config.toml
d_model = 224
norm = "rmsnorm"
positions = "rope"
lr_head = 0.0049
grad_clip = 2.0
decay_shape = "linear"
batch_tokens = 65536
doc_mask = true
train_tokens = 429900000
dataset = "wikipedia_en"
MLP neurons of a small language model. Each row is named by its layer, matrix (gate and up: input weights) and neuron, and shows model dimensions 96-191. Each number is 128 + 24 x the weight over its row's rms, rounded and kept within 0 to 255. A neuron's up and down rows have the sign that makes its largest values positive.
After each neuron's rows, "fires after" lists the tokens most often just before its 100 highest values on Wikipedia text that the model never trained on.

L6.gate266 [132 131 158  93 167 115 127 116 161 161 177 130 110 141 156  97 142 129 108 146  83 133 151 134  98 120 128 109  88  78 122 195 107 103 107 112 131 127  95 107 137 116 163 102 121 139 109 109 127 115 125 124 122 135 153 140 101 120 153 193 141 103  87 162 126 102 120 127 151 150 148 155 124 121 133 134 121 115 122 133 111  93 134 132 118 132 133 110  73  93 119  79 102 137 155 141]
L6.up266 [ 95 120 110 121 119  98  90 147 189 155 120 125 139 150 103  89 106 153 116 166 150  95 108 117  96 125 126 121  86 110 121 123 105 103 157 146  64 137 124  95 122  98 158 118 166 131 130  94 115  93 150 142 106 121 145 125 141 159  69 109 155  83 119 158  89 157 146 118 131 126 114 125 136 148  92 137  97 161 138 109 134 129 127 155 126 147 126  90 155 140 141 148 138 109 132 131]
fires after: "- ", "I", "E", "ur", "C"

L4.gate32 [163 115 130 121 177 135 112 115  96 174 128 153  72 114 158 117 177 140 143 141 128 162 110 124 132 119 142 102  87 139 141 131 114 153 159 134 123 174  83 121 122 131 110 127 133 132 114  98 119 170 138 114 109 145 131 146 136 129 133 141 145 111 113 147 105 111 166 163  93 142 129 118 122 146 105 173 100  95  73 118 132 160 117 136 130 164 162 115 166 124  80 113 140 104 133 128]
L4.up32 [159 144  90 107  90  75 154 151 143 117 126 154  82 132 127  86 153 143  98 134 129 172 103 109 104 104 104 148 105 146  85 134 141 143 129 142 111  87 122  99 134  92 106 155 164 132  97 177 115 159 102 102 124  96  89  82 128 143 178 156 155 133 149 125 101 120 156 122 113 116 137 120 126 122 152 128 121 117 129 204 136 146 123 122  97 124 132 122 144 125 119  99 120 144 159 110]
fires after: "P", "S", "F", "p", "fl"

L6.gate552 [130 122 119 150 133 125 145 156 118 151 128 149 138 118 106 117 164 174 124 122 146  97 155 104 135 110 201 130 103 141 144  96  81  94 139 129 153 137 126 131 143 151  91 137 118  82 115 129 116 117 138 173 116 188  90 127 132 139 187  97 116 121 142 142 120 135 126  74 135 122 126 147 135 123 120 141 145 144 142 178 181 159 109 107 136 129 130 166 111 128 125 134 179 167 122  86]
L6.up552 [135 108 122  66  90 173 141 150 114 156  98  97 128 136  99 125 133 127 144 116 162 125 144 107 145  98  86 133 177 164 104  98 139 143 123 114  79 173 135 132 150 116 108 109 119  97 112 132 127 141 134  91 138 116 162 105 140  93 129  87 113 128 105 123 146 115  91 118 106 114 147 124 123  85 142  91 131 157 140 142 138 129 114  91  95  73  80  60  90 179 129 126 131 122 135 123]
fires after: "de", "Sh", "in", "De", "fin"

L6.gate184 [135  96 168  99 102 141 107 125 167 131 144 152 107 148 148 131 115 141 118 116 138 122 125 147 105 158 142 107 145 121 111  98 129 123  85  85 108 122 132 101 120 132 136 134 124 134 114 155  94 143  98 142 109 144 152 139 113 139 142 131 116 109 158 149  99 138 128 135 182  54 110 158 125 101  95 143 178  99 156 123 124 100 179 113 148 133  97 162 143 107 158 129 142 137 135 177]
L6.up184 [117 101 113 142 188 177 132 159 142 145 140 170 119 152 121 115 115 144 136 105 105 132 187 136 104 130 180  85 137 113 129 133 153 140 161  97 109 118  85 132 142 152  87 166 142 117 133 116 126 156 101 124 130 133 145 135 115  97  96  99 115 105 133  99 115 112 122 113 116 115 186 158 136 131  91 152 136  98 107 127 131 163  66 119 137 138 131 124 169 105 159 126 130 139 108 131]
fires after: "\n\n", "in"

L6.gate504 [143 169 111 123 135 131 140 192 111 142 152  98 147 127 107 145 134  94 118 128  87 110 102 158 112 112 130 127  92  98 138 108 107 127 119 120 114 111 123 182  98  98 137 153 131 138 148 135  95 129 120 108  99 151  80  95 134 108 128 114 145 161 122 105 100 123 139 134 163 135 129 102 169  99 127  90  94  93  93 162 119  88 158 123 111 112 102 117 161  84 126 142 118 111 130 115]
L6.up504 [ 97 140 160 124 148 120 135  92 129 129 130 119 139  77 115 126  95 173 154 136 130 182 127 131 109 142 121 153 162 123 157 123 131 101 126 115 109 135 118 143 109 142 157 157 136 132 140 144 121 147 144 111  72 133 113  84 179 109 133 133 117  88 118 128 118 153 140 145 143 133 158 156 134  83 139 113 136  81 123 141 132 103 111 106 115 133 107 144 121  77 106 121  88 143 122 191]
fires after: "S", "c", "P", "res", "C"

L2.gate177 [113 134 159 111 125 109 172 108 160 151 174 172 146 167 126  86  94  69 133 142 131 144  90 127 166 118 111 141 102 155 126 131 138  81 147 111 147 134 135 119 127 141  96 154 119 126 119 131 135 115 143 112 117 144 116 131 130 134 172 122  80 115 136 112 129 136 101 145 117 177 119 123 131 126 145 107 123 146  82 182 146 129 143 108 137 168 158 144  98 119 136  78 110 128 110 122]
L2.up177 [114 100 140  97 102 130 169 118 157 119 150 198 144 127 139 118 106  84 124 135 139 154 108 129 170 138 138 126  99 154 115 121 101  98 153 119 131 125 140  64 156 117 139 109 132 116 144 128 108 122 147 123 151 146 125 154 119 131 142 141 106  86 144 175 104 121 120 125 155 114 123 113 139  99 146 111 116 126 118 129 130 145 140 119 128 186 118 133  71 161 132 120 104 130  77 120]
fires after: "| ", ",", ".", "(", "′"

L6.gate429 [147  88 134 107 114 147 123 122 156 114 140 162 182 139 148 148  89 100  91 115 161 102 106 112 111 121 147 127 111 110 128 157 126 155 140 131 112 118  98 134 125 140 127  92 135 147 155 140 110 147 123 140  97 120 113 129 140 113 129 115 105 140  75 123  95 145  63 132 115  80 158 144 155 104 101 116  97 121 109 119 120 108 127 172 126 181 107 102 124  98 118 159 131 111 147 128]
L6.up429 [112 128 157  92 116 114 129 136 131 127 134 168 114 131 137 165 125  93 119  87  86  99 102  98 133 135 134 148 127 140 132 142  94 119 165 134 150 109 113 125 104 116 141 152 127 164 151 177 124 115  89 139  92 121  99 138 151 150 103 139 112 150 111 132 130 151 167 161 104  97 128 129 115 140 129 153 112 138  99 125 118 135 147 158 120 119 109 155 133 143 118 136  97  93 110 137]
fires after: "d", "F", "l", "s", "G", "fl"

L6.gate417 [133  81 145 148 140  98 162 154 104 113 113 103 137 120 153 138 121 160 120 130 102 142 112 133 143 129 112 166 119 165 109 143 132  66 133 136  91 108 185 132 103 164 137  96 125 119  92 128 115 139 150 138 125 125 161  99 140 156 142 148  99 128 150 141  94  76 159 146 139 121 101 127 154 110 158 103 114 146 144 114 165  99 125 133  94  98 104 159 131 105 118 153 144 132 124 137]
L6.up417 [154 135 145 158 154  98 136 170 137 134 156 108 103 149 108 116  86 159 149 170 177 185  99 134  92 137 130 156 133 158 110 157  84 127 124  83 123 109  99 120 100 140 145 139 188  94 114 139 114 149 154 148 107 151 169 134 125 121 145 143 181  90 129 125 136 147 110 114 111 145 158  87 134 156 103 128 155 129  76 103 139 123 102 133 130 124  76 125  78 132 148 126 130 122 142  90]
fires after: "C", "(", "K", "c", "I", "Cy"

L11.gate245 [154 162 145 168 141 107 178  94 180 130 119 158 111 115 163 167 152 116 126 163 169 143 102 132  93  86 147 138  78 141 139 118  71 139 107 166 149 121 119 143 143 131 119 117 113 179 114 137 100 115 164  96 145  94 117 130 133 152 106 122 155 179 130 135 123 120 116 124 100 148 134 122 129 100 105 170 161  96  89 107 103 116 105 121 114 150  87 121  74 149 123 112 170 121 201 127]
L11.up245 [ 99 109  70 167 146 156  93 139 175 147 123 134 123 114  93 137 156 153 134 159 145 118 135 117 106 120 123 116 138 112 107 174 142 155 134  97 143 134 162 118 101 161 118 108 176 106 184 119 132 123 117 151 128 112  79  96 117 187 161  92 130 107 110 144 140 103  93 182 148 166 156 131 125  82 122 126 142 116 171 120 111 119 138 145 110 138 140 138 115 143 120  92 100 182 156 150]
fires after: "| ", "|", "F", "P", "-", "% "

L3.gate440 [120 103 111 119 106  99 139 133 117  96 120 112 148 170 161 121 121  70 163 137 115  97 146 136 171 150 137 144  84 150 153 152 127 147 141 146 116 131 128 127 125 119 144 133 102 129  88  89 136 140 123 125  84 125 132 163 135 134 156  94 164 116 137 140 121 121 122  81 104 134 135 167 159 101 109  93 114 176 170 181 125 147 115  75 155 106 145 101  95 135 142 168 139 116 103 131]
L3.up440 [151 143 127 114 111  95 131 138 130 128 123 134  81 135 149  33 137  88  92 120  91 119 112 158 137 128  99  90 117 117 148 103 139  85 149 147 109 147 135 139 119 104 160 132 133 148 104  92 158 133 124 102 107 129 137 107 122 153 163  92 119 102 116 101 120 123 114 135  92 112 149 138 144 135 121 114 111 127 135 149  85 151 126  81 141 161 121 123  66 118 165 109 133 110  96 153]
fires after: "| ", "ext", "del", "(", "-", "Al"

L6.gate413 [114  98 124 156 174 140 122  82 147 126  69 151 128 135 126 106 110 155 108 122 137  86 117 104 133 124 132 109  89 134 113  93 120 100 147 113 127 112 135  96 145 116 136 101 122 168 129 109  89  96 138 128 168 135 155 112  74 127 125 106 153 121 142  95 139  96 130 163 133  98  87 140 156 110  88  99 135 120 106 136 148 100 133 116 186 148 123 106 145 123 105 166  89 116 150 114]
L6.up413 [147 135 126 171 122 101 130 129 112 154 124 124 134 151 136 120 109 154 110 122 133 106 135 143 115 125 116 150  73 134 130 111 148 140 148 125 135  91 143  79 157 194 129 135 141 133 116 149 122 160 137 100 106 103 151 141 105 164 136 159 168 136 131 168 135 127 135 107 106 107 138  92 126 135 130 140 188 120 163 160 109 112 128  87 138 147 116 106 138 184 153 118 130  99  83  79]
fires after: "\n\n", "/ ", "\n", "Genus", "s", "name"

L6.gate349 [117 113 112 126 146 125  65 107 192 137 108 144 125 111 120 110 131 174 133 122 147 143 148 104 155 119 110 119  87 109 112 124 145 127 132 138 104 143 129 131 157 130 162 147 167  80 105 118 118 115 166 135 138 169  99 108 115 115 131 158  80 110 143 140  95 109 124 132 110 117 103  90 121 118 125 108 104 145 152 142 158 103 157 130 154 112 120 135 172 108 147 163 132 126 150 163]
L6.up349 [114 154 154  81 114 155  99 121 112 132 120 175 116 142 120 156 107 116  99 122 113 174  99 145 148 109 126 140 139 122 147  98 135  93 122 119 120 124 122 132 184 142 132 110 165 122 116 147 121 119 109 150 140 144 122 116 107 118  88 151 130  76 134 102 153 133 153 135 163 180 114  92 185 137 139 140  81 101  87 162 107 134 132 104 162 159 126 132 103 120 133 170 136 122 162 127]
fires after: "C", "c", "D", "T", "P"

L6.gate542 [159 153 125  98 120 132 118 146 132 118 160 125 112 134  88 166 119 147  54 116 133 122 123 144 107 145 121 140 160 136 158 115 124 127 145  91 139 136 123 100 114 107  97 135 145 138 143 141 108 146 147 143 137 163  80 130  90 140  99 157 119  97 102 133 127 120 116 153 117 133 138 100 136 116 122 151 165 133 122 101 155 131 145 139 109 173 149 172 118  85 105 125 151 136 127 121]
L6.up542 [165 178 139 108  95 134 110 139 110 127 119  95 107 172 137 155 117 111 121 106  86 119  92 138 168 124 120 180  92 109 120  98 149  70 121 101 127  94 116 154 176  94 144 158 138 161  69 136 108  72 178 153 123 118 119 146 159 138 138 131 117 117 132 166 126 152 106 144 157 160 148 140 128 130 133 137 141  71 160  90  85  97 116 148 161 120  99 127 131 149 141 126 135 121 126 169]
fires after: "c", "p", "G", "C", "F", "g"

L3.gate370 [129 105 161 118  82 149 116 134 123  99 129 110 189 115 163 128 171 183 144 150 151 159 151 132 131 117 111 123 128 154 143 155 134  97 114 134 104 127 109 173 145 154 105 138 125 104 149 126 170  74 169  89 114 120 114 120 116 111  96 162 121 139 109 149 134 125 170 107 120  89 105 156 166 140 143 127 101  87 104 164 140 112 167 131 169 152 118 113 106 107 123 170  98  80 135 172]
L3.up370 [137 132 187 171  80 117 118 157  94 157 141 127 114 117 116 120  96 163 175 112 122  97 143 113 128 141 140 131 126 135 162 161 119 107 105 178 132 155 141 145 116 119  90 124 139 113 105 135 102 162 122 157 140 133 108 133 138 113 114 153 118 110 165 144 107 142  89 127 143 113 116 151 142 129 123 120 109 131 106 111 127 147 130 119  85 105 114 174 130 193 110 133 200 111 138 111]
fires after: "Sh", "Cl", "Z", "L", "C", "T"

L8.gate566 [ 99 114 121 149 137 157 140 159 109 127 142 151 108 133 165 110 174 120 117 105 121 112 134  86 131 105 132 158 137 103 146  89 103 138 129 125  97 125  96 149 104 162  67 140  90 136 129 156 151  77 156 118  95 139 143 123  93 136 142 112 142 118  93  91 134 132 111 141 172 121 117  85 108 156  98 130 117 122 113 123 144 143 145 119 127 113 148 139  77  98 102 138 135 128 141 107]
L8.up566 [112 129 146 151 138 146 146 111 143  93  66 164 117 145 110  99 115 149  89 146 117 145 107  91 132 136 142 123 140 102  99 136 145 123 181 172 122 169 122 153 140 120 151 137 123 100 133 101 143 134 115  95  84 120 132  83 175 131 110 137 173  90 140 149 134 162 104 162  98  74  97 174 133 132 175 151 141 179 102 132 148 115 196 150 131 127 106 119 179 114 135 152 154 141  89 147]
fires after: "Bl", "Mar", "Con", "con", "C", "P"